Part of a small language model's weights.
Size: 15 layers, width 160, 2 heads of 64 (1 for keys and values), MLP 640 SiLU, vocabulary 4096, 5.47M parameters.
Architecture: RMSNorm before each block, no biases in attention or MLP, untied embeddings.
Training: a variant of Muon for these matrices, 287M tokens.
MLP neurons of a small language model. Each row is named by its layer, matrix (up: input weights) and neuron, and shows model dimensions 16-111. Each number is 500 + 25 x the weight over its row's rms, rounded and kept within 0 to 999. Numbers have three digits each.
After each neuron's rows, "fires in" lists the words (lower case) most often at its 100 highest values on Wikipedia text that the model never trained on. A number after a token or word is its count.

L4.up587:476514494522505486487537505477455510545488500493489486491508541543524544541523492459492480506524478515480531545513523474485520505498493532446510514551554526539505509510516527498504449526528490531488479506458501489519509537513494497491497488513535493487512481464533462464531498494504512506
fires in: "the" 58, "its" 9, "people" 6, "mi" 5, "not" 4

L3.up218:497478463504521468478556516475482493489487478554529510460461491479529501483501499493529510464496532468490475512508450543514500498538498478498506456521542501494487513499497522505507451509515461499492477508511444530468535473482519472537541461478474506509510502506528475452510499548539515468
fires in: "be" 32, "was" 21, "were" 14, "are" 9, "to" 5

L9.up142:501512565500490488476516497477464458515507520487516486479500521529519502483469451493465503480497489496508490513488495520525468509532483489493455515511542473471468521487493468473507527521489483494478498560476550502516471517501506513516529480488536472503530511497482535501519517532492532477
fires in: "to" 73, "got" 4

L6.up263:488539508516531524484530513480453508507504459510522470501513513509541518501485495496552499491541485500489496469481544496526501516471497524448435473491481522511544515466495528517504533481491538460542474472524453484482530501486476498484485488500473531467482530483466460491479528479517501512
fires in: "who" 20, "one" 8, "three" 8, "any" 5, "couple" 5, "few" 5

L8.up77:497521481487508486486549467490496523456492471490502513482505489444506491491479476572491476494500486501534512511464487506545538480483480496500481489503485480501515511475451482511475490467544490496509455472534498521463480512431485509488450508494433498459528509536488529521482540491530534482
fires in: "on" 31, "at" 13, "along" 10, "under" 10, "thwaites" 6

L4.up503:474458509554505539488494445491494496473522515516477480475499540482470535503490477454495486522520498510497491516498497529495485511489502506476493489524493458436474528459459484458460494481511440497471495483485487523485497483493514492485528505478490504492489530506514476495481524525490538510
fires in: "in" 36, "won" 27, "called" 4

L11.up203:484505496529502516456501521521478470485516518539484510490472529539494488460546447513513499501451535482468498486523516534507480511506487509460491454492497485520509526503485464476500524562487484501484466511512498530501476535514500474466506475481486545503489432494531531535544520524523531489
fires in: "for" 48, "into" 6, "to" 5, "after" 4

L9.up94:523504517443485505516485469525507463527508499535504461524462518522536502476524506549507469498508453461546495453513471503547509490513489499493497491464515558462516492465489511490490516516497497474447452476475493493486501520535528476539540500514546492508487472503542511545482485471529533514
fires in: "a" 94

L3.up213:526506448512491465502530461503502525506476503503505502519498490480475449479491493541480479508533434509461502540491466484506476476484541467499513474513489470463468532475491502497500472478486530473494496478506496523482511459451487484477485466520527516524497478519519523545472491512507528499
fires in: "at" 91

L4.up533:487530521539493493480513525510506513522496538480466505480497513554498518515492530527567523460471470544530454486516509542537542476501453499486501492495481521536471509493463513477512509514525464499488508472487486469495499499535467529505509551510484492503522504436513471473511481463499568506
fires in: "between" 24, "an" 12, "farms" 7, "both" 6, "the" 6, "computer" 4

L3.up469:509528489521521503531477493516547504464515512505479465513482532560456500481477498481462489475530510510559494461504511513553504448449476539503482526512473499499540501506493484504458552525497504496491485467471524466533482562505513522504589469515509520501493481478456503550506499474493507523
fires in: "japanese" 21, "american" 15, "noddy" 9, "uganda" 6

L6.up504:504522548521464473489478530484492487494515506496518518494506493509509520478493511505476529470529506524507465493466454534443507485477490446477511474514526501483482516495496466503496479519507469501494527530494529515535505498502536466497591515515472480528480480498486501505492518494502530480
fires in: "the" 30, "won" 21, "reached" 6, "his" 5, "it" 4

L6.up273:483520482512495497451489505496480536504519428526512469444480536506493496457507517504474459503532468492499513506496518535498518482449507520429504513516534548470487521527476496490502511451501482523508502461511479451509523478472511511477481476525511499472524507468492478523504514467509505477
fires in: "the" 36, "such" 22, "his" 7, "which" 6

L3.up467:505483499522476556472541523504471472523455510480465529531519496536503504483492497513496523548491473463491462535453524506501507496482504501514534470538493508542493497498468483466517497499491515499471493524556515477486519514484485455522499498507517492577506503489516515520495520513467519508
fires in: "the" 34, "of" 22, "it" 5, "all" 4, "you" 4

L4.up488:567479484505470519516499456522507475511492491504505494517529559466489510480485490479522457484509474440510487505483493485516482479515497481493473455496454499490520491542505497503501510464465513509522475465519502459496450502505492476497479508470495512497482516519522556520524493520535463493
fires in: "a" 56, "addition" 5